Part of a small language model's weights.
Architecture: learned positions, biases, tied embeddings.
Training: a variant of Muon for these matrices, 132M tokens, 8678 steps.
MLP neurons of a small language model. Each row is named by its layer, matrix (up: input weights) and neuron, and shows model dimensions 32-159. Each number is 128 + 32 x the weight over its row's rms, rounded and kept within 0 to 255.
After each neuron's rows, "fires after" lists the tokens most often just before its 100 highest values on Wikipedia text that the model never trained on. A number after a token or word is its count.

L6.up456 [139 158 130 158 100  71 139  86 150 119 114 143 173  94 164 154 109 166 195  69 146 137 161 105  94 106 182 182 167 147 129 133 108 115 105  96 158  97 177 106  98 126 117  88 143 153 145 117  91  42 121 141 157 120 130  97 137 133 141 116 124 123  96 141 133 149 163 138 126 161 156 125 128  94  94 111 104 102 127 155 127 117 173  81  64  84 170 127 130 154  50 129 137 179 156 120  53 107 146 160 167  84 154 171  77  97 173 196 121  94 148 133 208 104  94 163 112 136 145 110 113 191 128 113 146 124 121  94]
fires after: " in" 35, "1" 13, "In" 12, "9" 7, " In" 7, "2" 5

L10.up475 [183  91 146 166 117 167 136 147 107  94  75 101 129 208  73 149  96 108 154 102 141 135 120  99 119  92 102 170 111 163  87  96 114 103 140 127 204 126 172  86  91 124 149 153  32 181 113 118 110 141 116 133 124 151 113 100 135  92 138 151  57 152 182 155 161  62 123  95 118 108 111 137 114 127 136  97 169 161 173 107 107 173 131 166 140  93 147 156 133 133  97 128 148 135 121 116 118 113 144 130 159 142 125 120 105 169 142 148 113 138 131 160 136 170 138 130 108 117 137 134 141  67 104 122 173 115  99 117]
fires after: " ch" 24, " t" 17, " Ch" 12, " act" 6, " serv" 6, " int" 5

L10.up513 [111 147  95 102  60 150 145 159 141 106 159 163  48 154 130 135 170 127 137 115 180 117  68 138  99 106 134 135 144 134  95 142 101 136 142 143 158 113 103 148 124  85 125  52 129 104  88 168 116 121  95 173 101 104 131 100 199 183 112 157 124  80 104  83 165 105  98 170 153 130 139 123  83 159 158 168 126 100 118  87 133 135  63 134 192 103 108 110 163  73 104 127 123 128 113 103  96 118  95 159 158  86 125 117 144 116 147 127  89 125 113  70 151  98  75 126 126 211 161 115 124  89 135 157 144 120  59  97]
fires after: " " 20, " d" 17, " l" 7, " feat" 5, " al" 5, " dep" 5

L9.up88 [127 151 127  79 147 131 172 136 126  64  78 118 107  89 148  95 167 118 165 168 200 199  93 148 134  53 140  67 110 185  99 107 115 104  94 104 109 142 179 164 178 139 107 110 110  77  80 114  42 179 143 106 150 144 111 115 121 163 126 113 109 104 126  98  82 149 131 165 138 106  89 113  87 111 129 101 135 169 128 142 174 192 111 122  76  85 183 147 118 166 163 172  94 145 119 120 190 160 169 145 133 150 163 187 127 126  76 153 146 126 110 125 133 134 131 101 188 182 138  63 123  99 107 158 119 151 108 148]
fires after: "A" 23, " J" 19, " P" 19, "P" 6, " " 6

L9.up144 [125 111 149  63 103 118 106 219 161 131 159 185 108 106  81  82  88 223 104 142  87 187  95 137 140 189 114 108 116  90 133 134 120 125  98  45 146 126 104 123 115 116 185 134 109 175 172 106 135 195 154 130 173  79 126 141 120 101  92 155  93  79 111 179 197 120 180 159 113 160 138 159 163 152 155 133 117 165 144 119 161  70 146 128 138 162 131 122 125 124  82 161 140  80 116 140 120 212 188 146 134 148  86  80  88 116 127  96  77 127 127 129 148  95 154 146 154 147 139 127 132  75 144 176 172 140 119  99]
fires after: " n" 23, " N" 17, "n" 8, "st" 5, "ect" 4, " pol" 4

L6.up292 [129  81 113 102 130  89 144 150 134 144 171 171 115 106 110 145 109 119 166 194 169  86  76  97  97 101 151 153 154 111 140  85 129 164 135 126 195 169 182 119 142 139 130 102 215 192 117 136 155  94  92 111 121 106 132 106 164 119  78 121 167 192 187 132 122 141 159  63 162 134 125 178 121 141 147 138 100 127  98 121 164 125  91 170  96 130 160  70 109 105  98 161  93  86 143 199 155 141 107 168  93  82 164 125 123 103 192  93 109 134 159 109 133 133 137  92 124  99  75 204 129  66 138 163 123 145 173 124]
fires after: " R" 22, " L" 9, " D" 8, " W" 7, " N" 6, " Gr" 4

L11.up507 [121 113 139 107 146 142 190 128 162 120  87 107 109 165 154 131 125 175 112 163 171 136 139 159 105  86 174 108 160 111 103 118 108 155 133 138 106 111 170 158 206  58 113 135 107 178 147 100 129 153 117 197 113 123 176 111 131 121 149  91 134 138 119  62 128 189 118 149  85 176 123 152 105 136 107 133  92  99 116 135 127 119 101 152 114 183 136  79 157  93  89 140  54 108 188  74 111 116 119 101 119  72 144 109 106 115 124  75 168 134 130 128 168  99 196 127 140 186 139 147 107 131 114 176 107 129 122 105]
fires after: " |" 23, " " 10, "em" 8, " m" 8, "orm" 7, "ol" 6

L9.up425 [ 64 113 107 151 195  88 148  98 140 147 116 135 129 102 108 177 106  67 151 112 129 100 127  63 138 120 136 158 115 167 104  84 115  94 132 138 126  88 105 145 140 165  72  98  96  88 105 181 123 159 121 153 149 181  84  46 130 182 189  60 119 148 153 123 154  89 144 111 114 126 110  99 199 184 131 158 148 145 131 131  84 141 132 137 158 124 162 155 187 146 119  83  98 103  81 143 102 111 144  84 157 131  78 134  83 154  90  98 135 108 159 142 161 171 138 108 157 178 121 179 135 115 176 126 143 144  90 143]
fires after: " C" 17, " the" 16, " B" 11, " G" 9, " J" 6

L6.up390 [ 77 224 119 134 148 101 157  69 143  88 143 126 140 164 127 115 133 143 134 136 104  93 100 108 118  35  85 150 119  36 152 170 101 102 140 129 120 139 154  83 147 126 174 159 158  66 135 118 120 143 107 129 145 116  81 147 137 100 155 189 116 143 123 156 168 144 107 141  95 143 155 111 110 184 162 195  99 141 136  23 106  50 106 134  87 115 125 149 168 146  75 130  96 159  82 133 114 124 134 158  85 152 129 183 140  69 131 143 120 151 135 171 179  67 122 123 135  91 135 136 120 192 126 156  87 153 136 134]
fires after: " the" 30, " w" 9, " The" 8, " his" 6

L8.up131 [125  89 160  94 108 125 157  98 150 141 100 172 120 120 165  72  85 101 173 133 136 108  99 116  98  73 158 168 130  75 130  94 128 114 160 142 123 130  81 212 111 138 144 127 164 182  72 151 154  61  94 217 108 131 116 114 158 120 147  65 145  89 149 138 115  98 123  91 171 107 181 117 163 111 179 113 100 147 102 131 117 137 133  70 180  48 118 166 148 175 132 114 153 145 108 123 123 156 149 153 143 176 105 158 197 155 134 105  65 104 132 128 128  83 160 103 139 183 119 158 112  98 184 112 116 147 156 142]
fires after: " Y" 12, " Ch" 11, " E" 9, " L" 9, " H" 7, "-S" 5

L6.up452 [ 50 132 112 143  97 168 139 149 132 116 117  50 109 119  88 139 104 154 136 130  97 153 136 172 148  94 151  92  99 164 150 157  86 168  96 143 183  67 182 151 171  92 149 143 117 135 110 125 145  88 133 120 154  77 138  70 128 124 135 164 166 102  72 152  96 128 131 100 105 136  50 149 141 123 110 119 124 190 126 127 162 123 106 124 144 144  71 150 178  88 132 129  70 158 139 161 108 171 110 150 179 180 101 105 106 116 103 141  91 130 101 152 146 133 159  76  33 127 147 174 112 124 133 147 123 160  82 143]
fires after: ".\n\n" 35, "\n\n" 13, " |\n\n" 13, " an" 9, "==\n\n" 6

L9.up148 [122 113  79  94  83 130 132 161 150 127 145 109 119  14  84  67 133  96 161 131 175 149 137 149  81  30 151 111 143 138 123  68  90 155  86 150 157  90 156 124 165 151  87 161 148 159  97 118 102 142 126 137 172  91 146 169 151 135  68 141 108 120 107 149 113 132 121 133 129 112 110 127  92 144 181 150 154 107 151 151 176 142  93 161 101 138 112 170  76 206  78 165 129 100 144  79  67 149 117 134 167 100  97 137 105 177  79  84 113 100 168 126 127 157 184 143 171 138 151 156 212  94 135 168 101 138 155 117]
fires after: "o" 20, "a" 7, "p" 6, "os" 6, "ers" 6, "et" 5

L11.up477 [131  84 158 112 123  87 124 117  98 146 157  98 117 103  73 154  85 181 150 116  84 110 134 161 157  89 152 170  89 157 168 162 116 136 113 112 180 172 166 125 182 135 118 158  86  91 170 155 112 139  83 175 145 121 143 102 138  76  91  44 136  81 153 173 109 169 105 131 124 142 125 135 126 115  94 117  78 161 141 162 101 156 141 183 147  79  73 181 109 163  90 111 147 179 163 143 119  76 115 126 133 121 109  81 111 133 120 135 107 160 107 135 128  91 130 152  95 100 123 104 139 124 114 164 122  45 143 125]
fires after: "0" 63, "9" 36

L10.up204 [177 179 184  96  92  51 165 217 157 120 129 136 104 180 123 133  73 127 158 110 126 141  58  78 114 154 123 145  91 110 182 112 179 147 157  98 116 139 123 118 145 108  89 168 117 139 110 139 132 159 132 143 133  92  83 143 106 131 170 146 145  82  89 140 167 123  75 113 176 144 142 120 172 215 155  94 101 167 161 113 127 131 140 117 151 129 130  99 116 149 103 134 125 176  96 148 158 112 131 124 180 128  91  87 116  81 141 135 127  83  42 145  82 106 165 143  95 132 155 224 122 170 136 112 147 115 113 119]
fires after: " N" 16, " g" 11, " st" 11, ";\n" 9, " St" 6

L9.up468 [ 74 175 120 145 136 131 126  87 173 104 140  71  89  91 154  58 103 118 146 104 133 213 145 131 114  81 151 139 134 151  39 120 186 148 140  79 128 123 164  94 135  84 184 115  67  69 103 178 166 146  81 168  88 133 119 193 133 157 145  83 159 134 147  99 133 134  81 101 128 139 124  82 115 166 172 126 103  99 148 137 160 139 156 116 162 169 120 123 172 129 168 126 154 129 115 143 159 163 174 132 103 115 185  96 101 125 109 114 133 147 144 191  95  92 133  94 163 159 122 134  90 119 102 161 128  90 154 109]
fires after: " a" 33, " (" 18, " \"" 9, " with" 6, " was" 4

L8.up401 [109 129  95 157 131 105 132 125  71 137 181 134 106 114 125  85  69 183 109 121 120 217  76 145  92 109 106 119 174 121 153 146 161 137 130 157 105  88 141 135 124 120 137 113 142 136  97 110 127 139 126 133 134 168 109  71 105 115  87  97 170 112  76 125  75 155 140 157 206 152 137 113 170 132 134 132 123 127  93 117 146  87 199  98 116 142 143 191 179 165  71 138  99 134  96 215 121 102 180 127 117 121 156 198  88 150 121  93  59 130  65 170 143  79  99  95 129 174 135 156 143 130 109 109 113 114 124 129]
fires after: " A" 23, "A" 20, "ra" 12, " a" 8, " sy" 8, "U" 5

L11.up326 [163 158 174 172 138  65 193 128 140 133  79 167 153 100  48 103 130  92 217 156 164 183  74 150 128  82 167  74 110  53 184 103 112  85 106 138  95 142 164 122 164 143 115 147 106 155 142 164 120 139 125 186 116 129 114 112  97 113 173  90 134 114 146  83 122 142 151 108 129 118  48 109  95 165 165 110  83 136 162 147 174 125  94 151 186  89 111  68 100 147 134 129 152 141 121 114 128  78 136  91 147  81 129 140 159 189  76 124 128  96 130 138 113 103  88  93 175 124 156 156 132 114 120 162  69 103 122 173]
fires after: " p" 15, " R" 13, "-" 7, "l" 6, "R" 5, " l" 5

L2.up373 [110 194  92 144 112 117  47 121 169 122  91  67 187 159 111 130 165 125 204 150 139 110 135  94 143 141 125 108 132  93 114 143 174 138 137 117  95 131 136 130  91 107 107  95 160 178 151 227 140 164 138 148 178 112 124  90 157 120  96 153 161  94 108  92 120 198 120 138 104 108 131 132 122 143 152  88 106 119 118 149  95 108 162 153 167 146 133 136 171 177 163  91  73 140 116 150 117 192 104 148  88 130  96  31 127 126 119  99 125 108 209 158 107 141 154 123  28 147 166  90 140 129 144  98 129  98 158 114]
fires after: " |" 29, ".\n\n" 16, " |\n\n" 11, "\n\n" 10, "q" 7, "|" 4

L5.up10 [163  94  84 119 178 104 144 185 140 165  99 117 131  79 107  80 133 145 115 185  87 181 132 125 170  80  48 119 112 112 151 139 119 168  86 135 118 138 160 160 128 121 148 211 103 107 111  94  88 126 127 147 147  75 157  98 116  71 157 139  99 101  62 130 139 139 113 155 122 137  80 179  90 106 164 102 119 175  85 117  87 113 138 209 117 113  84 139 203 149 117 109 120 111 155 135 123 167 106 102 116 156  92 104  76 122  88 111 131 196 138 161 158  85 124 139 168 125 131 124 110 114 135 124  63 213 148 173]
fires after: " the" 25, " The" 19, "i" 4, " Sim" 4

L10.up188 [124 131 122 154 117  85 146 133  87 132  79 132 174 115 148 147 133 141  86 171 167  49 176 114 102 126 130 177  83 156 107 144 134 116 145 187 113  81  72 157 146 148 127 109 187 145 186 125 168  94  88 116 147 202 116 119 182 116 138 120  85 127 115 124 130 120  78 154 118 130  49 105 134 127  75 120  82  89 165 142  90 137 172 141  81 115 160 113 159 114 108 127 112 123 169  93 200 126  91 118 170 162 123 150 147 142 133 127 122 141  89  97 142  92 144 112  96 202 123  95 117 132 117 188 126  75 127 195]
fires after: "2" 30, "1" 18, " Fl" 8, " F" 7, "F" 6

L9.up563 [116 168 170 117 111 155 151 112  79 126  92 145 134 128  10  84  78  34 185 162 152 159  93 150 111 138 135 161  70  63 117 134  99  84 145  86 169 159 120 157 166 109 118 153 194 115 143 152 112 105 185 114 125  93 100 117 144  80 150 109  85 105 116 120 151  92 142  99 165 164 128 139 117 193 171 108 118 131  95 139 150 138 168 151 158 123 159 166 114 106 117 109 144  98 140 123 146 138 115  85 149  70 164 121 134 105 107  89 104 138 137  82 122 130  95 135 208 229 165 152  97  80 107 134 163  92  73 166]
fires after: " l" 12, " h" 11, " N" 10, " H" 7, " cl" 7, "l" 7

L10.up360 [146 143 144 122 168 127  53 125 130 134  85  99 134 102 148  84  94  99 109  81 111  85 221 111 146 126 111 130 162  86 181 194 141 167 144  98  92 110 115 118 165 166 160 154  97  88 141  87  98 118 162 134 122 167 143 110 132 160 131 152 115 145 111 141 112 144 146  96  97  94 173 124  68 163 125 114 151 140  82 164 176  70 149 177 108 152 103 122 116 143 108 115 134 121 136 107 122 151 168 123 129  91 101 128 115 129  73  84  79 165 182 112 188 112  87  79 176 114 125 124 111 122 119 105 152 207  90 156]
fires after: "6" 12, "2" 12, "." 11, "3" 9, "5" 6

L11.up239 [142 157 138 132 140  77  88 146 140 130 125 146 171 111  98 155  84 151 175  70  87 203 142  78 113 173 120 123 132 148 133 169  92 134 120 157  93 142 114 148 121 107 204 128 114 156 130 166 100 129 111 120 150 129 103 108 160  95 132  61 118 108  94 129 165 118 129 150  96 138 146 141 130 150 128  76 127 136 140 184 134 145 117 125 136 107  97 135 103  97 170  73  55 137  72 197 125 102  98  97 137 137 180  92 124 104 142 101 133 168  87 150 114 127 143 105 211 114 120 101 129 128 136 207 147 117 122  72]
fires after: " Gu" 19, " Che" 12, " C" 9, "'" 8, " kn" 7, " en" 7

L6.up165 [141  68  89 140 118 111 181 120 145 124 176 122 125 113 102  94 161 111  89 107 167  95 117 130 167 165 120 116  86 129  92  86 150 134 189 116 118 140  83 133 128 142 136 127  60 111 122 103 112 139 114 138 132 182  70 163 113 149 146 119 118 188 137 108 104 120 112 137 163 127 117 152 104 119  87 153 151 144  76 169 131  79 113 133 173 132 163 183  73 130 109 204  86 107 139 145 130  90 164 165 118 113 197 164 114 131  95 150  92 110 140 167 139 117 103 130  95 118 158 107 133 127 120 131 121 117 158 116]
fires after: " " 23, "0" 11, "5" 7, "7" 6, "1" 5, "4" 5

L6.up175 [103 121 121 137 115 177 159 130 127 137  75 123  94 142 163 162 109 129 198 143 159 124  69 182  97 136 165 123 139 139  90 141  90 125 162 110 128 172 135 165 135 128 119  63 127 104 128 126 170 121 179 117 130  82 108 148 127  75 107  93 124 105  96 133  85 134 158 142 158 136 106 200 113 131  90 162 149 153 113 133 162 174 109 123 118 180 136 108 156 124 135  48 104 113 113  73 128  87 115 125 111  74 199 156 143  81  55  98  79 121 119 129 144 152 124 161  87 151 150 144 127 129  95  81 173 158  81 145]
fires after: " " 65, " s" 31

L11.up369 [174 141 128 123  82 131  65 138 117 120 104 134 138  76 103  84  87  79 112 142 102 107 150 153 135 170 140 137  97 137 147  84 156 194 137 139  95 128 128 127 155 122 180  79  45 126  84 159  61 114 118 110 121 162 113  97 105 149 148 162  63 121 129  93 108 178 131 122 130 118 129 104 113 151 156 168 122 118 154 126 119  95 183 129 143 207 154 122  66 155 122 212 128  63 189 140 101 158 166  92 166 158 154 140 112 125 110 155 131 115  63 107 151 151 136 159 128 112 145 133 141  88 176 145  84 154 157  94]
fires after: "." 20, "0" 12, "7" 10, "6" 9, ";" 8, "2" 6

L11.up525 [ 99 151 172 108 127 100 166 138  95 168 161  93  96 109 108 102 135 137 159 176 135 113 105 127 131 127 155  95 122 135  95 134 159  84 147 127 107  77  99 107  74 133  96 156 169 143 113 137 115 169 114 142 119 192 112 127 122 179 164 132 114 123 102 103 148 136 141  99 108  81 134 136 131 148  65 188 204 120 179  18 194 119 141 151  78 135 183 177 123 146  93 147  90 106 148  79  97 129 116  93 136 152 104 118 122  63 118  62 136 156 171 138 112 101 119 140 107 106 124 125 111  86 136 195 115 142 112  92]
fires after: " the" 33, "ing" 6, " of" 6, "ural" 5, "ual" 5

L11.up205 [175 143 176 116 131 127 141 140  97 125 131 140 110  98  81 141 114 172 181  36 178 139  72 110  68 122 140 171 114 137 136  92 119 125 156 163 172  87 173 108 102  97 142 128 110 151 120 144  93 104 146 128 117 151 125 201 165  88 102  94 121 107 159 129 103 200 131  92 163 132 146 175 171 167 194 111 151 126 171 191 103 143 142 135 126 165 107 133 147 192  96 156  66 161  71  74  54  71 174 101 145 205 103 140 125 157  88 118 155  62 155 111 151 135 118 117 156  96 101 117 111 160  84 100 106 125 123 135]
fires after: "ot" 19, "at" 10, " ch" 8, " Ch" 6, " T" 6, " c" 5

L11.up448 [128  97 134 136 154 113  93 180  75 109  81  53 128 129 141 132 125 141  92 126 117 130 161 132 128  73 146 125 115 144 131 163 148 199 149 118 137 125 127 147  79  44 153 168 118 105 124 135 122  88 137 163 115 152 187 166 144  68 133  94 126 147  55 106  79 213 114 151  83 191 111 134 135 193 121 133 106 111 116 137 119 154 128 160  99 142 145 157 112 160  78 164  83 163 164 132 132 125 154 149 134 112 133 129 110 136 133 136 141 131  47 100 181 156 178 168 169 136 152 149 166 134 102 129  61 178 126 117]
fires after: "1" 18, "2" 10, "4" 10, "8" 8, "e" 8, "3" 7

L10.up202 [106 123 145 161 138 228 120 115 160 126 118 156 103 115 159  82 105  74 108 142 186 123 125 139 140 123  99 116  89 102 123  94 139 148  46 161 175 119  93 112 180 112 124 136 110 117 134 139 157  74 207 119 109 127 161 189 113 131 160 105 111 112 146 157 136 157 114 120 150 105  67 149  83 111 121 123 148 145 161  97 129 148 162 108 109 133 141 156  55 117 154 109 128  84 151 157  80 126 121 133 144 102 173 140 156 137 140 110 127 194 167 142 155 101 169  99 139 162  78 146 129 103 119  98  91 200 114  85]
fires after: " J" 34, " age" 7, "6" 6, " who" 5, "J" 5, " j" 5

L9.up344 [145 113  84  54 179 100 159 122 105 108  94 119 105 135 105 144 146 170 116 105  55 174 135 107 131 109 118 147 187  74 227 165 116 177 108 106 133 139 186 126 150 176 108 148 127 133 132 129 105  77 126 125 104 124 103 108 152 150 119  45 182 111 124  90 138  94 140 138 167 108 114 135  98 112 136 136 123 110 154  97 134  87 164 138 149 135 119 192 122 172 122 158 192 115 165 106 168 151 167  93 160 123  64 146  99 144 118 103  99  92 114 127 115 133 165 155 117  95 138 148  79  66 107 187 142 105 162 125]
fires after: " N" 19, " A" 14, " ne" 11, " a" 9, " O" 6, " n" 6

L8.up389 [118 156 144 107 182 101 129 133 114  69 108  87  88 113 131 162 134 106 128 112 170  73  79 163 138 148 138  72  98 161 123  97 147 125 163 108 122 146  52  49 189 146  98  96  96 114 169  99 130  88 117 181 120 114 133  91 173 127 131 130  85 146 134  80 147 153 137 207 148  63 137 143 145 135 110 132 195  99 146 125 134 164 136 134  99  63 144 146 149 172 134 164 136 165 113 157 126 168 128  90 100 127 156 142 171 138 146 152 161 147 127 163 159 184 116 118  98 162 110 134  74  95 157 202 144 121 127 169]
fires after: "," 19, ")" 12, " s" 8, ")," 6, " d" 4, " f" 4

L11.up291 [112 175 157  98  83 126 146 164 173 141 152 148  87 135  89 101 144 179 138 179 122 133 150 132  82 102 103 176 151 161  71 134 149 104 110 102 102 118 138  82 136  95 128  66 110 104 208 113 138  86 118 174 145 121 103  92 127 141 157 150 117  87 145 167  96 174 190 114  68 126 147 200 105 112 118 174 101 124  86 162 101 168 117 143 104  70 126 133  74 102 129 182  97 102 150 113 153 148 103 156 134  92 110 124  87 125  86 129 120 117 160 128  97  35 130 111 137 126 140 123  98 136  85 131 119 132 119  74]
fires after: "est" 19, "ig" 15, "ir" 10, "9" 10

L10.up454 [153  99 124 178 150 147 165 170 164 111 105 111  97  92 145 122 121 130  86 145  90 123  77 136  72  96 185 175 117 151 123 103 101  93 162 137 164  76 141  65 129 154 142  94  25 143  94 150  77 118 137  99 125 158 122 105 109 168 186 127  93 151 152 121  75 185  87 137 156 120 103 109 160 165 101 169  98 165 133 110 130 140 153 136 127 147 127 113  77 188  91 141 197 111 111 148 145 178 147 109 118 127 205 129 143 143 105 166  69 153  66  97 144 168 182  81 142 139 162 139 143 101 190 119 158 161 166 116]
fires after: " " 52, ";" 10, "2" 9, " |" 9, "1" 7, "4" 6

L9.up379 [104 149 139 128 109  51 111  63 158 156 149 196 119 118 106 144 138 118 121 183 141  93  71 143 114 118 139 108 125 139  88  80 113 139  74 157 129 133 126 100 205 109 140 135 129 141 130 124 116 159 165 131 139  92 179 116 185 128 137 149 171 169 134 116 117  80  96 130  79 150  86 100  88 130 133 164 116 142  90 161 167 125  87  94 101 147 117 138 140 182 149  98 134 116  98 147 118 143 127 172  84  28  95  90 154  93 113 179 144  85 126 108 146 104  91 131 141 124  97 107 220 101 143 135 137 160 125 102]
fires after: " D" 22, " C" 20, " L" 12, " R" 10, "D" 8, " K" 5

L10.up562 [172 123 141 122 118  89 188 150  88 120 104 166  61  82  96 148 122 152 142 113 119 103 185 161 142 127 139 149 183 123 102 100  94 228  94 184  90 120 167  97 125 140 110  55  86 123 134 107 142 123 101 121  92 202 134 127 181 132 145 110 119 106 162 110  86 153 108 134  99 120 119 108 127 165 162 112 114 114 171 114 133 125 125 155 142 143 156 114 146  75 149 141  82 114 114 101  98 170 182 127  95  84 131 157 112 163 117 139 146 122 116  65 152 156 108 113 216 112 216 138 154 111 120  86 107 162  96  86]
fires after: "-" 31, ";" 14, "1" 6, "7" 5, "2" 5, "–" 5

L9.up420 [150  90  98 152 118 108  79 142 138 145 138 113  92 165  87  94 117  87 131 109 164 152  95 149  92 136 106 146 224 167 135 106 129 121 108 143 116 185 206 169 154 145 175 115 167 131 122  78 110 142  78 164 139 210 128 141 154  87  39 117 112 149 110 112 160 141 183 131 103 149 157 109 116 163  99 123  81  96 144 112  97  94 143 143  82 109 130 140  88 139 160 138 128 125 122 156 180 133  97 141 154 131 140 124 101 153 204  74 102  44 169 156 142 109  48  65  46  83 109 123 142 198 122 119 133 152 125 105]
fires after: "ra" 24, "O" 13, " o" 13, " O" 12, " des" 6, "os" 4

L9.up283 [147 210 174 123 150  91 119 123 150 197 139 103 129  73 161  92  69 101 172 108  66 146 154 158  97 131  98 100 197 138  93 135 133  93 133 115 167 142 114 114 138 140 102 127 107 105 107  82 123 177 126 130 163 154  90 133 183 131 113 148 139 107  49 148  82 152 162  99 157 187 166 186 108  99  82 101 114 122 118 139 144 113 133 156 125 138 157 160 185 167 135 127 124 155 118 178 179 174 123  80 109 116 164 174 100 135 122 103 137 112 161  96 104 128 138  90 154 131  68 153  37  84 109 175 124 173  71 146]
fires after: ")" 26, "A" 17, " U" 10, "U" 6, " m" 5

L10.up479 [104 160  79 151 150 113 127 107 147 180  85 185 133 105 150 126  70 125 140 107 188 124 117 163 139 168 121 194  92 140 132 126  69  70  94  48 192  95 157  57 143 122 157 120 170 157 164 142 137 113  94  99 167 148 113  62  83 171 132 130 142 146 124  81 141 181 164 139 135  74 205  57 120 145 112 128 124 135 157 140 133 114 149 149 165  69 180 122 154 161 115  89 110  97 157 120 122  94 158 173 136  98 107 118  88 126 147 194 112 103  69 167 165 124 102 130 147 164 157  81 174 105  66  80 113 187 143  97]
fires after: " in" 22, " In" 12, " on" 9, " of" 7, " ch" 6, " at" 4

L11.up430 [120 106 108 144 157 100 114 176 175 182  71  96 145 141 136 109  77 117  78 123 106  80  91 143  56 101  75 134 181 139 114 174 123 181 135 112 148  88 118 127 135 101 142  84 153 129 123 162 175 171 147 120  86 164 135  61 160 121  84 150 156  80 156 119 130  87  98  84 167 118 208 131  95 161  85 125  79  97 139  60 144 122 101 155  94 122  72 195 113 170 106 109 130  69 152 161 135  78  78 141 176 103 148 108 182  62  79  74 115 144 227 113 130 163 155 106 123 101 156 115  78 157 151 142 105 161 115 176]
fires after: " /" 20, "w" 10, " m" 8, " so" 6, ":" 5, "om" 5

L11.up519 [ 89  96 106 161 115  50 154  86 140 149 177 157 132 148 128 105 125 103  58 150 103 130 153 133 141 118 184 181  97 115  98 111 175 134 101  79 123 140 136 123 166 137 147 152 119 180 172 151  79 189 141  99 167 137 149 116 173 131 181 158  93 110 152 181 148 181 153 155 190 154 137 127 108 148 115 133 103 122 135 121 188 180 123 172  73 115 101 163 128 143 136  92  87 143 141  84 108 145 164  41  83 193 140 138  59 171 126 132  92 117 140 146 132  95  58 123 146 120 153 127 142 128  72 101 159 131 117 145]
fires after: " " 71, "9" 13

L8.up35 [ 92 171  91 149 103  87 126 139  96 164 140  99 112  99 192 130 131 125 153 178  74  87 141 132  82 123 137 210 122 153 115 150 168 146 147 107 104 100 108 140 140 128 143  69 108 125 128 146 126 182 148  73 139 187 134 136 139 185  53 127 153 124 144  18 161 153 167 161 117 124 136 136 150 106 134 145 133 112  85 112 165 102 166 161 140 125 155 198 145 126  93 132 130 133 132 139 140 209 123 128 140 130 121 123 122 134 155  99 130 120 127 146 110 115 134 137 115 137 102 136 126 166 186 163 175 133  82 169]
fires after: " M" 18, " B" 10, " S" 8, " G" 8, " F" 6

L8.up124 [ 74 207  98 143 157 181  95 212  89 143  89 135  94  53 152 132 144  72 116 193 116 141 116  62 100 116 116 145 139 133  99  88 147 207 104 141 113 163 151 156 131  88 121 112 128 124 155 150 163 144 135 131 107 156 156 112 168 115 175  80 185 122 157 129 121 107 150 113 149 112 127 150  65 125 140 128 185 136  87 108 105 162 124 167 100 155 163 148  84 114 118 113 121 100  76 109  94 120  83 102 118 112  98 154 148 122 124  32  85 118 148 189 112  83  72 105 136 166 121 142 123 114 127 149 120 182 133 147]
fires after: " J" 51, "J" 9, " M" 6, "ar" 4

L5.up491 [143 143 143 107 115 137  91 102  91  70  93 158 147 188 158 103 133  72  90 142 152 197 172  91 111 105  90 128 188 169 146 139 108 139 127 135 141 138 162 200 119  94 180 157 116 117 148 130 138  85 148 124 125  96 100 135 141 169 141 103  58  82 171 217 108 150 129 107 132 109 146 133 148 126 157 143 127  55 167 126 134 138 162  48 168 136 100 167 122 128  94 114 150 137  89 124 144  70 177 103  79 199 127 127 149 135 138 152 141 161 125 127 171 135 110 133 143 164 118 153 153  48  92 108 166 105 146  85]
fires after: " E" 14, " he" 10, " He" 10, " att" 9, " e" 8

L2.up281 [122 155  88 104  78 150 135 140 122 109 112 188 163 136 219 115 131 100 100  98  96 164 145  95 108 185 145  87 147 150 155 149 171  79 140 145  83 179  75 128  96  86 190 159 112 162 160  99 126 111  95  54  88 155 137 173 180 190 109 160 145  78 145 109 164 164 134 109  95 144 131  63 141  71 150  92 106  97 102 113  88 152 155 201  86 118 106 129 197 141 150 134 132 138 104 137 156 141 128 101 175 132 128 108 108  56 136 133 125 136 119 135 105 122 145 134  97 166 138 139 125 143 172 155 134 104 119 134]
fires after: "\n" 37, ")\n" 28

L11.up140 [125 152 123  60 108 136 136 155 123 109 107 157 132 171 184 126 167  87 188 133 142 138  45 140  83  79  98 156  86 141 175 160  76 119 110 137 118 125 135  91 129 115 150 135 173 149 116  84 116 182 164 114 151 198 118 117  94 105 204 138 133 107  74 157 103 112 120 112 125 145 136 162 129 124 100 121 154 136  99  59 121 156 189 106 120  88  63 157  81 112 106 139 122  37 146  91 147 120 144 110 155 119  59 127 109 113 116 117  95 125 115  74 150 140 133 143 144 158 177  72 153 144  75 150 136  99 113 135]
fires after: " the" 15, " an" 9, "at" 8, "|---|---|---|---" 7, " of" 6, " other" 5

L8.up228 [ 66 153  68 145 177 105 121 125  92 147 120 104 157  91 114 138 132 126 172 175 185 114 121  91 144  80 130 144 139  92  91 133 136  96  71 146  83 156 192 148 145 120 134 124 107 139 115 136 118 139 123 161 167  78  77 116 115 175 152 146 115 144 153 179  85 128 134 173 188 120 113 147  76 137 113 160 124  98 202 109  83 133 139 128 128 102  77 154 149  44  79 139 128 105  69 110 136 128  72  96 118 149 142 154 151 162 152 113 124 136  95 162 193  82 147  31 100 115 113  85 103 152 145  87 142 116 132 187]
fires after: " " 45, "2" 18, "1" 13, " Al" 4, " the" 4